From a checkpoint of a small transformer trained on Wikipedia: vocabulary 8192.
MLP neurons of a small language model. Each row is named by its layer, matrix (up: input weights; down: output weights) and neuron, and shows model dimensions 0-159. Each number is 128 + 24 x the weight over its row's rms, rounded and kept within 0 to 255. Numbers have three digits each.
After each neuron's rows, "fires on" lists the tokens most often at its 100 highest values on Wikipedia text that the model never trained on. A number after a token or word is its count.

L5.up415:134132120145136104135137081148136159132130122114116104121068157151161154144120131120098099080146144167100173154140132129084137148084163091138157099113113133107077122122146084141139131182109149171104124133120116133107130136166122139133143128169142100105133145108114136131097177129130144105119080118137113129117116156112125130137122116137180117108082145139146119169115088113114191098108118156131112110123109141124124121161139122111134113136141104086050150161105159118110116145153146
L5.down415:132140161140137117122120088151136102082156112135149149111099130082113172151129152143098114112138111129064106155146099123097109135099139114137144133112113109138132112141117117185083094128133095141124161112125143112127113090151135156123117124120135179127129111195131107193134118097146134096149145105156125160131093137147111161112124178150129132114140157141152148121143180109099121111122140123154136177130112122112101116181128153098138088135116128142114069127120146165082100103111132
fires on: " |" 48, " /" 13, "\n\n" 7, " States" 4

L5.up198:164129116130125142097067145154152134151134154118094151156107127082151133168100168135078173155122146106110155159099124100170146152122074094092108059109131140110115095080168133117154110113151108180133142109103135164109107097113143129128131135145114138136108142117146154127154156124111094108118155107148155151114150111139109146142104127132181136102166126151143103129131100106158138134125116132130153153104155110163126132124121129090171184131134113092118140124139126132124125155136095
L5.down198:138136147136112158160144134112161135096153123141118122101096117145110090147133137125094154133098151105060138106114131104128191112129121123138091134124132116128166098123142121153153123106109120175109097087142107149170132127135070122161111112125161135097131127180157121158122092129117109115152152131166091109163123101139147156101137130136117131130156180096203123136110117114142116151110107106111123138142152104098112112121160157126104103145105088141095105097152118157155168134130173
fires on: "\"" 37, " \"" 22, "." 13, " Website" 6, " www" 5

L2.up120:121125150106132129114112174108122148137114108082141124143127154120135136106151102144129164117142122062138107110123136134158146125132118130150148140155124110112046129125109102110114152144140152157092147128112112173138086164079141115208121129099124144092109175077122145087121149150106113134087130139158152137117125150101108118115132078121150141157140127097113119148157111161146086123151179135119158135107192112150128160129148164116122148097109138123137139141135114141162149119125130
L2.down120:144140136119094115117120138076130087103129126152136121125135115127141130121094148091158118152134117127149109140118113132119135117126078152084081171121141150169174141141137116178169117124156140098196131135148109086084113067113134117084149127127146145121165060133117147155122092136154150129132131138103159104159089098130128107122147097149125097141134113163133149112120123127117136131161120115128100138185113141147131092153128134164125091146119129125116166158091155131123107117085166
fires on: ":" 97

L2.up28:104137113125107130115160160150107166145115106126112136141156133162099141125149133110104113125126091123137131155121128150089070160106095108134128093122127100113144107097132132119143084151095118087149167120139119114140150110163160118110130113150139171119108135169106137165155194100091115142125097106139143120105115140091102107154148121156190151102141152128117132166120110114132120111125183130105143191079138123137158080107126158090131107119094149116130148152134113156125164100091113
L2.down28:104157097108133170172118113093116086115119138137093160145124115106154122139092140108127123153121116147107100125093155124148112123117123130114142088084119094145157135091109136147110160089098143137163133140178148082124133082101141127161155133073140098120122119142131122134137151163136173089159171159081110104096150124123150175117149123121103150114123173170175117105126131161161127115137130137117150080154145085146120126107113124105125121130140133079147122128140108127143134154145175
fires on: "-" 41, "th" 18

L6.up247:114137168164139110077083141128119140131153139108104103147091119154141137121134096155110138133122118163115136153164135144156131144118144100124142127141139116155120119097117120099125143140080131146111157152090151130109077125106115093114142109152103181093094139093159116079119111159132122112130095136109105119131143164127100155164121082125130080125077192117113149199152123163133119118094149139150148139141134137162120152135111149160148178099118113121130168156140148132130142152108098
L6.down247:145104117111149131114131150137147108092134142120180107146126166174116144120105131085125116149204132148123177160122114095134145114127110131123102153081198124144093115090092179107095116150152131099138099121125092091113122120096110103148103150117130134121145138078151103142138136112146152114143160149098154154131122167144116157117132111147112125110144106156115136111098163120117153118098127110135102156143185105096114127098161179102138112156116130171091125125122143106115099135125141
fires on: "." 40, ":" 19, "°" 12, ";" 6

L2.up29:159172118154148141128079131110119154191135123094104119111103140111146165106101148114133137159105165148165135111130143157085123145101104117152128110140119170094111107131107124120167111131081167126158145114137147156108116152144120128136078151153141122149119130097140153115126140107151130127125094118120122142130145138051099131141118143129128141144122143115138141140111100116144135100142128228154135117093173105132135181095133111114090104154128154102157146161129155159162115112129111
L2.down29:150118139091101158144196064146129066096146118133163107141159099169121134114168099125114160114143081138169119112103119098128145077121090139134126141108115128096164129120120127153149163172131137169145154110126118101159136108108103151117149130074142129076132143161148147141140131129119141124145133151100136089151089104130142151127117153104108133138145166096158136115092152086128152101131146148127099124132170130129111133118091143126112131142111096154137119121142104097157115129081130
fires on: "19" 66, " June" 6

L5.up440:167161125154163145124120107090129132157122105093107132116120136129121153169108105138079118100105122157129139097107165106110136146081146099118131144160112124158137124137135095086104154112081160132123113150135104125101150106134148119160161159112102144113111148122145163117115131113133137087173141091162134117148178099135110160151150148124141093137176111120177127130086097114152104157130142144133110104149143148113122153149139120089133185152116165117144148160102134139093113179084095
L5.down440:142089117126090108125165142136168104131126139108144135095101154133141148149155138184103149099142134126126126118116103079158153128129073119107125118143117125141151128105109124071119132115074141147118099178117152091093143136159103109164134119145142145116163132125112199090111139125164124117142078149148131125156146111143114116125152156115098092130111172143135131137141154125127089165160174120141136106104128142120116111124075178105073132176133148120150100108141110141113142127137108
fires on: "%" 25, "." 24, "De" 7, "ose" 4

L5.up343:060105143140116178178136139118100118172127139152110125097090140129128087148155160114117150125143174111154161076150122117147103133144137130149133134158126130149134143101117131090135185128125160136141146125145105135113121100143144113109106157117122126134159146100129121113139114121076163126090156118101117137128139130151093121151149103130115122138113103166081118125102109146124138113105122134083117126152159158162168095100128141144152126116089189106119178129195122146079115137106112
L5.down343:112117150132093147154138111145129107144138102154138138101111113190151125125128090100095149105139111149140135147120074130123124119118153103129140166121139141131164145176147136135147131112079143160106105132093133146101119088145097130094103107097151127112164093188110051140128105100142109130158174104133099128142128130156163118183119138094128113129109119124176164107143130109150118138112159109190136124180133134119142133137112126130092086119157116141117156126103116103115110113169116
fires on: "s" 54, "t" 9, "ing" 8, "e" 6, " also" 5, "d" 4

L5.up396:146118157144127117111139145128156150123123124083126131106096113102110189139144143129145146116112123095141117057111102113144080124132100109121137155151142133130116138075140132156143125110134134118119189118111168110142096135098120110146091114158119158085118113114147140111098119136097086137139120141175132137104136124109083157145107067157199138165153161160123120169164157140137109136129105124136152121112175143188140162150129165084141118104110131132151132134120125138139143112139115
L5.down396:169094136117091114128134130112101121129105104097115094164159129139111176111108163099179120138091130148085112150098141158162118116142131107144119141182107179140130129143147078151145115087105131146132104130095152136082134120113132131116131101116131077171139157117129161127131129153136137127110177112073141119079115151126125098134141124123116130118156104126130124097172113103103151109131133098155121124136116102130145118169115114101144087153112137168119139133108134143194155173172130
fires on: ":" 61, "/" 18, " -" 7

L5.up493:129120172182124143133133122177172129111141098121086165096143084111150128181157082113089127066122131107125148116104086113131121134153092110132115123135140095139156119144099112152195103115093136125129133067104137157129113103148136107116107138147107143104135163132106099128177157111093111135113149126140125127144170108169077164178114121140172128129151141136157132144136144106142103119127148105129109153116126186129121157113141134131130150129154134144138133123126102155142150116118098
L5.down493:181128123105158182117126122117124140147115135134136135133115122120106092097113147146156152130114106094134104089121159139148085137129094146121151103114100152158177140160184134151126125149162119125149063130136130104106116129128128117114095109120130094090085084115144107115096118133154137121163150141170165068145123143101157122127085114114106121148114138184144123124196106146174093093158121122169141104141124120136116136105134139174105112128111102106111161125128153161121131129122137
fires on: "\"" 63, "." 15, ")" 5

L6.up411:080120148151104167132122150087101106134147120150110141050094115160130120163105151104102091115114159111133152116155107160124115158151135127139120109146077115176124112106166117094141133168102112133181174155121174108122092130154164085097122105110135111160112121122145104109155153123110130102091155105111123152084108133139107155115121110145147108171105130118113144097112152131133137168111130142113121146125159155137128101124140123125118165153099148111116158142173132122108095148145088
L6.down411:117116141146147114147147163125101135137137130140138103121158116170109140120100122143110115127139140142117152127117112110144115125122106103178182127076125125157122108135131121195120110141099128121122127132124137154146115116126114107125147132102153130137116135147109121109165102160104153128070108176110168119117140164116121123086095123127126141120074121088143132092138147103119176118168138158122107140116092141083145138128166131169062132110146099176164091146148148084091151063125154
fires on: "s" 53, "," 33, "t" 4

L2.up119:107096165133137144119081148120126178110134133135103151118141117097136103135120121133112144114132077120118117133189094117157098153160108078114143154143088134101113130100134134097150112157146142109077110140092132142148073149102093115101161147150129130097106180114163116099129100123091130154073118156171091143103119132079127140145134125105143157130122110103165151144142149152129113146117141142151156117120154160127119153142152166143160137100124123119146144113161124126086168174106127
L2.down119:100133115133176116131195144132128129150096128113104095117134178138133123138084154135120124105146111103181095130147155137129107127135153173121095135140152128131090135161126126140197115169084145136130133130176117162098084121097140140143152102133129110118145152109071076099116130116089135144122104095105162121134126163129106118140126104083148147156087114136120152118132152140148113152096164147108149155115120141144148145093148153118086128121089142105118186150162123113119130119130135
fires on: ":" 97

L2.up151:100131157130128146163087180127113172124118077117139197095095090089126127107125127143094154126080149127145138077154089141126130118129078129156116128115115124118130092121116103144126133140103124135133161155110130146138111094118086135146145120117116144145117140115101159100101139084129125134119106152128123158107124113094129099103141117154142126120147127154148168104076119151120147180133164153156115098159151169157135158093159166146136167089143146095137166136141131128122137173119151
L2.down151:166080129127131135051115135128123134160086150112152084136104155099167098100154126166130162164114149108130112117139120137124108111138151110125136140191142134117111173113099099119101088140131146140107142152117159147137098157129119114122106108144153108128121094085089118135088137149165144180103110119151112128114147137095121207115144068100162163102121111138132117157138129117122142128109127117150120149152128112141130144136127139148098110169142095128144099144163157131123122094159143
fires on: "-" 17, ":" 13, "born" 11, " des" 10, " 18" 7

L4.up24:089127117132100147077102177167108140107095091133147149120113129080062130123117099105075137129125160137110124075129098132144165139131065127155118112106108173137129095117106174106145145155128128130088158138067120128134153090115116115158142152112160146126147144117139141117101125152142139141114088088143074160098119135127137118114126142126147143129115146115123147104099111139094113164114173144094143150148115146142117134122161162141127156118121135140123132142157176135094145138157145
L4.down24:099118136127129101124129149152140125116168141156108117116113092129156157122161124108158129097119104113151157135187125067122143135153123140121181149095070151158143136112111139137162108128089113099137109157136136147152130135097083092108144147147140151132085137104123139130076159092116158109121120148164111119166133101165122130081137152115083125073135132124129109148134121104102119110155150075127105159147163166108122147121146139123129088150155102085105147151143150150085131115110144
fires on: " de" 49, " du" 9, " la" 9, "-" 9, ":" 4

L5.up106:096123180112163110060132128179135148119118118130133137147078126110123132101104089141087135088126104105131166119159122126092088146123142132124178151130105172156090078129158159126178139150116150113130112138127143136096125136128121132124136112134129099123120105103102116146147140149092117135123151073129087115129121156114078146136119123118136144146170113090203126134164119154147182142137136131139145145107140127104156114134166140122129133110147105126077149170133127164147121119155140
L5.down106:115216138113159116168097131144132122109092162155132142195110096144117134130066153087132120134156117115129119155135161185118128099123149118112120128141122095132102127139162123121124134109116143158104143132152132129099167122103105119152135116067133132161137095118104115131134118160102133105138155096107142130081172102113079136120123162154132089183121119090152098138111102129133090149147118100163160100099109140135132119141157158126133128154134107149166109100127113105142119134138114
fires on: " and" 40, " /" 15, " States" 14, ":" 12

L4.up85:126118100132137101158072130114150134127139125084111104129148128047106130153120124117115117102100099127130115156158167176145104124086151110072134131150104159138094117088116095108185135168117134166146124124132136119116070166088112141106151138160105124113138141118107110120165105152085119163154132139151119161116147139122149113136120131133124155115091117130118162178117154152144100192139128108123139112090133121111154110148152154121134134183130143138132143113165146144113154131117131
L4.down85:172126147131134136116102150118107110128119150145094124124104120102127138122147137140137112158089094116078148165122133104112161112146108109104069137107098150099099127125116138112151155150133154172114129150139142103116123146123125130081102143143101182100149124152108138120103132151107134098133158120149081143158163149117164136177128105127120126112125121110076127102105090152130151130109130115142114104142153181149104136108117187109123171169134165055155088131133119121097137166134167
fires on: " album" 23, ":" 20, " by" 17, " —" 6, " single" 5, " song" 5

L4.up401:104123109130140129124123150129083148132104118101133119149084142137131098168155091084127130138101144146134118130169118142122151134138133119121160150122103172189103143113093182112127140153122126132154108134136129145129090115171119142106142093141106130140178141125134141090133101088108129169100123099102131164147173090141121152141140089095106090112127151123108133132072097125138156143127158126135146147091122132127125156115113093114111137126111150182150123150156129093095102165209130
L4.down401:100108123141101113127150112116131117099179137100105122120150137123150114108131136125107137144131162127088137132112121080097133114172127164147151105109174161152171101065169117095134158088144081105134142156161132136141140115108136172120095154109141127159124131164127158168143110112113122105139146097095107096120159101141143110121102104125096108092157110130119129142160136145167096129117186112104141156124135124125130116128140164059127140131128140116101134134144138082176188136116124
fires on: " or" 23, " lo" 17, " He" 16, " sc" 8, " and" 8

L2.up166:140129126139119118137126119109113198126137099110135143105114101103133167105127160130110171105116123089123097123143127138172113122153095075146133122120135114093117114149144125126167113133110108115146124129097133134127102163086070117107166100132111146105111130117142130123152141141134130159102137130148151117132105091084092130162102094131173158140138121116163200191145128160123091162106128151124143135093145135124128134146172126076141144100093157113116206119126142128117141117140144
L2.down166:141093098108172171158193126119079153149116109100158133137149109145152127081096130118132156107067105144100133156089148127152145112170145116096147092105133126136155128119112119124168134158118136119111109096129124102156112160128137136099105130109120143086085111170164111135144145130114107164106146164089147140080133119150134175111132151145139146132105093133125138132116153128116086160143114145149099095128135098120117154112133136119121123100100165126153195132139118108099153095135154
fires on: ":" 50, "°" 23, "′" 23

L2.up91:106085177132124146138104142105122138114138179129099139129124094113107136147165109079133103120137130120124153087167050132137140122147171144164110157150148133158122096107126180106128157137140150128139142144077137116136125119139058122128105156135105167137159145101131149104155145110083109133091160189123095142122092108126118145121135125128130119140127133137097127130095147141111126089128127149073148148112122098174128114111148140107172168108117108147142147134161114147106153160124119
L2.down91:126133143106106112150105104142096047121144135149129063140150174189147145104121110148124121102151118116120117143133105125115141114084113103152095086101137117133125133163101128166124134131128151121100119130136147144107138141159167150105163119162173090117165104141122114169127132120125153143139108124100129156165126109114130155150122154131099093107156125142114067087153113154176121117137137103114183126145153158117122084161178119147100124131125148129116120139131172109138103106096125
fires on: " =" 42, "-" 14, ":" 13, "ing" 12, "ed" 10

L6.up312:081066107126134149114109114148151113165124139113137181108076165135124096122134117092121123150135145083107152120120146123097130106134145113180148123110117117131076117132117139120155159152136152089118137119094175142168116086143130134127128136150119175136134128119150106126115100164071170148097152148109085158165132131117104178133133126089101123127122135094107119146079161134139143142153115128120087152110141106121127112108140144126132138144131194152130133132159157117094124163169129
L6.down312:141104146134138097134187151101139108134137141143113117117140150142115117136113175108146154108168162152118064127101125138142108126140076165116122118114111119128100109131129107127094136098171108108098114121155117150115139147142178162151147102142167063115134142173127125127174129120133108124117097145113147086114110149135156146115094153118124172119109143156094105109142141131135113122132161107093150109112107133099139125203118103151126111108135097143111124132099215128132153149110108
fires on: " and" 54, " the" 33, "|" 8

L5.up160:135100164136131089118137148148194132115101125147159181139100138134106116113149100130129159141140141104125103140162083151101146119132113100151169129129123153121114122121085133135133112156168160114148119186080175133148104080110092090112121121115124125137173132093144165078144172109093125168120136130157117158124135118097112103155113113094138140131156134124108110169119137104149139147116117146067167160119114140148135138149152129135106155150114172135121122103168105099125125118161132
L5.down160:110123172106113155102158158110107119145136147095144115093187134080133111114099087165145120123178113104135131114141131121127121107153106186113141138133151102100144157125130157126122174108146095131114142130147155133140130130086122098171113138146137108108155168104153143125132124145153121108102109174104163123132152150097101112116099193053120154101094101106133125138110085120169128137123111115136129127148133153158141134166143134122098151100120174110119112123178141127148123100117107
fires on: " and" 75, " =" 9, " or" 9

L2.up142:128110110150150138090116125114108168136100141081133143128109105131118130104183107076092129125104143127105123143110134121101087162140133138130132124085146111125117100093154150105135135127113117113133170092141125125135143094141105138172111142155062105129138148144127136141129181115100127166128138141148111105163123114120071142154137091117153152139191184136093137173108093126137134134107160122115144088072161123142153113126140145087124125150121120107125136177127081166148146133136116
L2.down142:133119171140135113120123184137125147141058091122125170124125114119151104137110123142156118069103146115094074139146163147172151104125120102119126119133095083112139166126097140137115140120142155155126136124088160141119145104137173101143157153109161085119107162112143124121090132121140144111152170121099148123131120123095127160161122109129120119159115159156090094132181116135111100127124142076142144127145089113148156133102157140119150114141102145107160161131148092077124154123099148
fires on: "-" 78, " (" 14

L2.up436:182125172152128101157118161148143128113143193124118124107090117071150088113128113104104132137121122136113142121152119121126133124161109126151111118126131127119148110112149150110122080131122132107081104116110141108115093145138106133120104140171090119113081169113163146092097130113054145161141147156175102152133085135098114117116125174063165145126173124112135137117126140164123108127101140157143138156143135143093151132164110149089127164124138113137150117116127128113125141166139090
L2.down436:122121124134140130086142131116089177123142156105111105107113123112187102127182145165128094163092101148139136125148133123127105141102109098122176180091117141137083131126152128166128118143160127157121112151135082136152092091141111134135067094148139173114113160113136128136116150160122112137129085112164184190122104150113147125145107147103144112116126140147162119086124112146167115103138132156124112143133155114105131146143160127099121093156127106139115107100152120125164147108094159
fires on: " of" 46, ":" 25, " in" 6, " •" 5, " von" 5

L2.up219:144121096098173148159102157133121118115086107118071125156111183089131128129133135106092098126115109102104116117107161111131125118108103099174142091175128147171072131108108125132171125122124175160125113141107126175100084151105154122158136146132114109106088123110143136119100108147116130132150151130124116133113157163148147124127134130139176092144125118102122130122135097148155107106126124141159138135082117159136136138131117105133154132181094183179119180154137152105115109125123144
L2.down219:102118120136089126128130096148150143162126165113150081092098125142093136129142126126171104111131168140110188097149134170112112165182137065132109136128105109102153115132117101109099082153152125176131163143151141112149141134120144110099130152133158163122102133151111119147104125130132114109074116183080135147132111148120140124109101163158126106143148122096140127111109085141147125107113157109134163090189134118101126155138123144143134118143111149147098099091136100134140152125148088
fires on: " as" 16, " was" 13, ":" 11, " the" 10, " there" 5, " older" 5

L5.up143:093113119134138107149116138105101129077118119128158136091101186087103141113106150154103104106140148121141123149216140153118100142116148126171109130138112134128145124122111148094141170149110142103112132101114120127101122093144150149166085146148116146127107131104129107118122174143147117117173129118116104142136135106142107096120168113117151117144061152153122119118093131175144099185135206123125141113161135112124128084128105119141100150123093146117100146123157124153126152116143148
L5.down143:160135120103071155181149106156128151111137139139141119136170147111173085115141123157130140130120084099190119167083115142163153113121114136095096126138157113100107159190144142126090138141120135132133140137148157140091103137106121132134115101098135142096123142148101105141113142112137128081102116067126160157121147109143131146167126140094132145115152099096150132144108154140151148133113138122114132144144139169143128120136119129042092140119104140165082118106117121107115107151108137
fires on: "s" 17, "st" 15, "ist" 13, " general" 9, "er" 8, "t" 8

L4.up103:111110106146118136106118116118149162107079130104115145124100143106125193165111130171128135128105119123120122111165160145158148134184111143099122133139094141168118168122101105091132151144185141138136109135139124125134128103115128150106104154125084113134110106146116074128155103107111103135153117086109141149139148135144102123148119114127120161088113128148157142186151125128143096146145146132113162144088159096119137087057122132132159128097098122060134130156122139163122132137144080
L4.down103:152113176146112142092112127103126123118143156087100131129129129070129138145141117132151166102160146127162136123163174153120123177150153104138115074123139122107103145099134120147088093102126122176117106145137161144075151158136110097114132101130117101108135139159103096108103124161131140121139124115142142138143131152139178098121102096164097114134096112142116131145116071128141141129134127167170131115158117099128139140192101097108096190117133103113111130112139130102081115131165145
fires on: "\n" 38, "st" 31, " about" 10, " list" 5, " listing" 4

L2.up16:155174151095156115128075132124095169151145120092125137160115105123136127063129122166111132154092109128090118136097149143108120132145139091169159141137132114108133095101111123135144107138085151125093145144121098124138131164122165137140146122142114153092157141091129152120132129118107134144130167165161066127115128151106105098115157165137155113144129144084139118185122092164164119130171171177099131123092138112148121146108111114114116154102115142127111139171120122173131146142102145
L2.down16:110099096124119192105181107118121137091128086129145134132157105147120133146084141102124154095116099172118160121140153135115127150167079161100149160140134113106117131105088130131138112133152150139108092131143104091090124116129132148107162177107147136134108119152143138114112156110154152138137150151147159124181055117150144110112170155138109107108079108116122169113077118157115138169096135115147147106141148099113123149120094116106115127138120162125123146144124128116143145146132186
fires on: ":" 40, "°" 32, "19" 19

L5.up93:126117135130125125168142122108121110165130137084116152151078147136158063142175147084098163114126178075124131129135131117142118121133098128138152114109111142087091114096153132096163134137145139145166122149128153153128087129111089137152155116133108090169168154087106122123140124104102134149075141115158154133148144092125141137130092125126119168161141116103080119140122128121154129139138088135079152133093157112118175087093156109127142151103120132156122139145152106108114132137166109
L5.down93:156109106143124087111129117092107107132183125138116117081131121100160111143127146162100109116139112115081124128175138077129109102205107130099113100125126134155143138137147121108108062135112146120122151123180180088102120142146074142178072145157145147096175100111110142136137130128152103127088155113120147137115139137163148124122133125103143152113121124157139127138123125153153122117111164133130158150140174143110150097115163162129089122105113134128105107114130147122147140093117137
fires on: " and" 66, "," 16, " or" 11

L4.up342:139142175123120136131078136150101144153122092104122143107118124126139120136132124128086145125127092126091107109143123124136074159090108150108105100152144148125139081103132159108124124114098107116133181101115097159141117111139162125124087098134116140114114122141116153127111133168104081139135107119149099129158161154129110179149138149152164157114165166120134137153111113149109123149136084136146146121084119166148152160127118119130173125096111150155085154152130086184108143180151076
L4.down342:155098130136135125139130111119128134115140116131119109141134095098115102123124147152090112146129144124127133110100155157143156129108136168084117127130125117132140159104162118098190120117131155162174137076077161171122144124076142148168172119121083116128143111112133111160150111116119118133120148137160157115141077151160154137141136114156135118164100156148143113081171116140142136153120094110062113148121120105148148121114096131134097168129141092084097155163105095133180157126121113
fires on: "\"" 88, "'" 5

L2.up66:113134172161117129140124163176166122118142144125137143103109120126161112150147141127087126112114163135129170095133083118130089170144106115138126127111137129092163103113136084145121118132190125122095108143077149165111093130108099107129097148171123098116093148113129167119144113088063136126076093183164119129132118121133132096164172119118150139097128127125127161138097135115174106130183134122145164125146121140145146137127142146118107141097139097105111141131138120101088138126112106
L2.down66:160167160105165118154128154162096121077116134173131119143129073115115194111134107145147138137098106156089133140100170126085128086100119103114124158094142111117171106083181108147121093142131118165139117090175154136105121141120102127068126067145148109129135131142141106092141105132145159147138127135142143107136118134167113152123100177116124112138132130129117135121118143139123153113114124155139100101128104123126104154108177159103113105158117110132121150105144149137137083106133134
fires on: " David" 19, " Robert" 19, "ang" 11, "." 9, "han" 5

L6.up166:140141153167131126142089118140167142131074192118098145132113118128148141149127132087127120107130180130118149104124148111111131159148124106099138094150153166158084135142098124053134141119125128101058109120105163153116131104124104136125161126180125133093079159094111096080121114161146194124146130155109118127126141130127098121134163155118129116138126111090139135131111103139129140100125137146170117129130133133123136141140164118122134178105115133117138113152164169101097138130145094
L6.down166:102098128079109120111144168111098166111187107148134114108136125122123186113114103110151106128089193169145147100154119134123099119114118130128130138090131138119113094144164138156098145123127096153113150125131157140145128133120129121131131172121132110131107126140108169165131138119116149124123125121062130188089156117124114130138124112127105124104113167133115136116121053125164137167080125146128141155168164117152151123136130144151084103071149153161128132136126106109136142160099154
fires on: " that" 25, "=" 24, " about" 19, " of" 9, " from" 6, ":" 6

L4.up188:139139113121137122107130080120122156159158125081126111099113119130156154178166173124120151137082110138132110134140173114131104123117115110096120102147132143120123147154178094121152135119094142155132136119114170137119148126110139169132078080142089134072099151137144098136123120150160127101126147102140104131189185093158117126135122090112165139131118104165155140136108137171158129137154140123147123108129169131126118149087110176107108148162151135103092140142115139141126102140145076
L4.down188:148114148117158145132102144111148143127143136112086121149157095122116132134104126115127114088140140193122164078108117097120137143117148126139128161119131100165109095064124144164108108145150112120150170172150096085141143129159151130081132106141132128110095106160113195120143139109105147129150138169144103127109098087134127128060114160121105148127152138127140115114127180109122139137161122088117094158104132088104125126140092128143100097123147121088143139148139123097120162133149170
fires on: "," 23, "." 20, "%" 7, " chairman" 5, " president" 4

L4.up111:118074178109143128155115126170141148118081132126131093112080154128108105115202097128106132115134152094131175121145109138119156125132139117132189107102142103126117107130115161116137119135118141120116092119110146159185130111135104135145155094124132119103157161104135102134144137145122139156106124146108116144161149157115108137139109127080148178144123105087138126130151115142109108107131198155105120103113140131112172142074164131131131127099090146129170101091153103141127098130158121
L4.down111:124116086154142129090128096090096118139141136121141151135128177166163124112108154132143118130227123105147108164176155120123089078099140155098146168128135124123130141165124122121152176137124126165118115137128123159089148133075112092126124144137134096099170132084123141140115091133148105115129131125131144094100158097087126116144116076094116120124094109109137118137147142109124120115132134134173165108124107133130132157149158086166129118130144113083142158108141138116138097105125145
fires on: " and" 47, "|" 37, " to" 12

L2.up355:123120117128141131124125100135100145163060121122142119095117131152118120139184138148123105162096120092101121179120165152118127150142089108114103125109137111115103122105135143146155107146114131099148164142145137154152110112145121111126126114219110157156140127107086154131132136113118189144152138122167117112109114123095116175126135088160165133104114157122108165150126130143119129141131166150104152122089160102158119113079109147092096111093070126120163141152118105159128112119122131
L2.down355:115145115117139143156111119109132093095155112142172111173122070134108127120095156102156104145064136151112143113126144122131140109112147120128152143141134137135145159061113122155103156108119171088172099093158090094141124120164151090131154151126143107139133118145121128115128104114093160148140126143135159149164123097093134097108171148168069128101135123094115125113133140150120163153134124110145108131122149126168122148166138113105121108126131105098095197150096113142162125122136156
fires on: "-" 100

L4.up336:156132114134146138112073125103147156106148080115146129148123097107160176142163075137102141118118114093115123043153095161125100156131106136084131087100119134126141123112144116111142146110143093128119136121108131136114120133120125123112117111154111092138111130124146113121114142134153109093124102134134119116173159150136096122149090129128177146129175114177151112133148101128157109113150128133171133175157151203148131157136156112099133137097140138092109171161149106132135145109157107
L4.down336:102145175125099154104123144111128119145146092090105130129124105147104144160107133100106128112136110120102130138143108121086148119104190105085130143118179100168147134136116106123141133182140145172165114072158076112125182131125167124124109133094143101141105173144167117145091135158097121082124145153157112115118122128157136168117143129177096126162129076161107142125161136094165145103132114136118126136122146139148127096107099156142127088119149120125128135118100120120139111094127109
fires on: "." 87, "0" 6

L6.up219:160083155148132115136072160122154122170098164118118122080095129086160126105120149107112116097123119148127135084131143167120137123143153138128150112156119135123100106115134126087144093129076124104130124132108169136144080101139137114103130138117077118122125157107143110112155128118132145125117128143116123098103141165113098159092097105093149133154111164156136169133128134186085135172115177144160127133094135125149128088113149184119106160134088116140146136172127142147099129169130131
L6.down219:128111114137088092086131173174120153117164160152128132115124103095136129119118124142091061132173140126104128086157174137127110173165085154145137134119131106120153136077145099131102112116147107138152153144130128101135102125146115098116110122138104162116130135106074148131165105129134121171079140149141114159136108120123096088123121171107161130147125159101126117125130087140135118139153101104145115135153134110117121139166142144130145171122193100114110103141174158099125122167133122
fires on: " the" 38, "," 29, " in" 14, " of" 4

L4.up432:116122130153138142123118124083117121110103138141134160086082132132115141096142118083132135111109120109114125108153110141173145126132108074132165161127124120164106105129112147119159146138131170102129165115078144130133078095120132093113144136096133129111137134093124137158163146106060158173142122159118117154094096116065102145132111131151172085131148105137157125128114134136132122126139131155157148152104130135192117133166177127129145139118078171155126143126100161145103133165114140
L4.down432:140142115117113097151146114200133093139144113104120072124086108115137137094116170133145198130127129148121087128100109149134083110155156137090104102128088161135146130144125150149137153099082131153136121170151112080128116111129122129089107120122168146135104118139142160172151132152119109134105132080128112143096116133111137153141126142103160131165159090159175143107146155162115112150154132121101144084149122085107126158106140119087106141126145133156097165117134115139137102105142119
fires on: " =" 35, ":" 27, " the" 8, " a" 6

L2.up156:169106137171138091132099145163098155116107150111150154084072133099153111124114080134096134136116158140134114108169134124108129119115111108123122119076116149164120144128135136103119107134111128122077125135136117135136135115178118128125142079130113111164085142117143138093121116101138148155145124095094111178122125132112088087134129132085139150118150129132136117127108064112132163136113152174160122171138140151123124180123151137169146150135119169127149170136151146115084091137125076
L2.down156:119123113169129092140134120148090116132130099140159102106144130148123123147150148146129107116126141162100143125155162096171098116098109139075130161122158097180135177125141123134128137120156105114124110150106170146128096080152080102129093098107117119166137156109141130123112121185105098129090126102170117121154136161131148104161135107142149113129122103147172182133165124138148135134104146062142153153169126136112127108137116133144087117106113117108113161097129121115113148077169120
fires on: "di" 33, "=" 30, " of" 8, ":" 6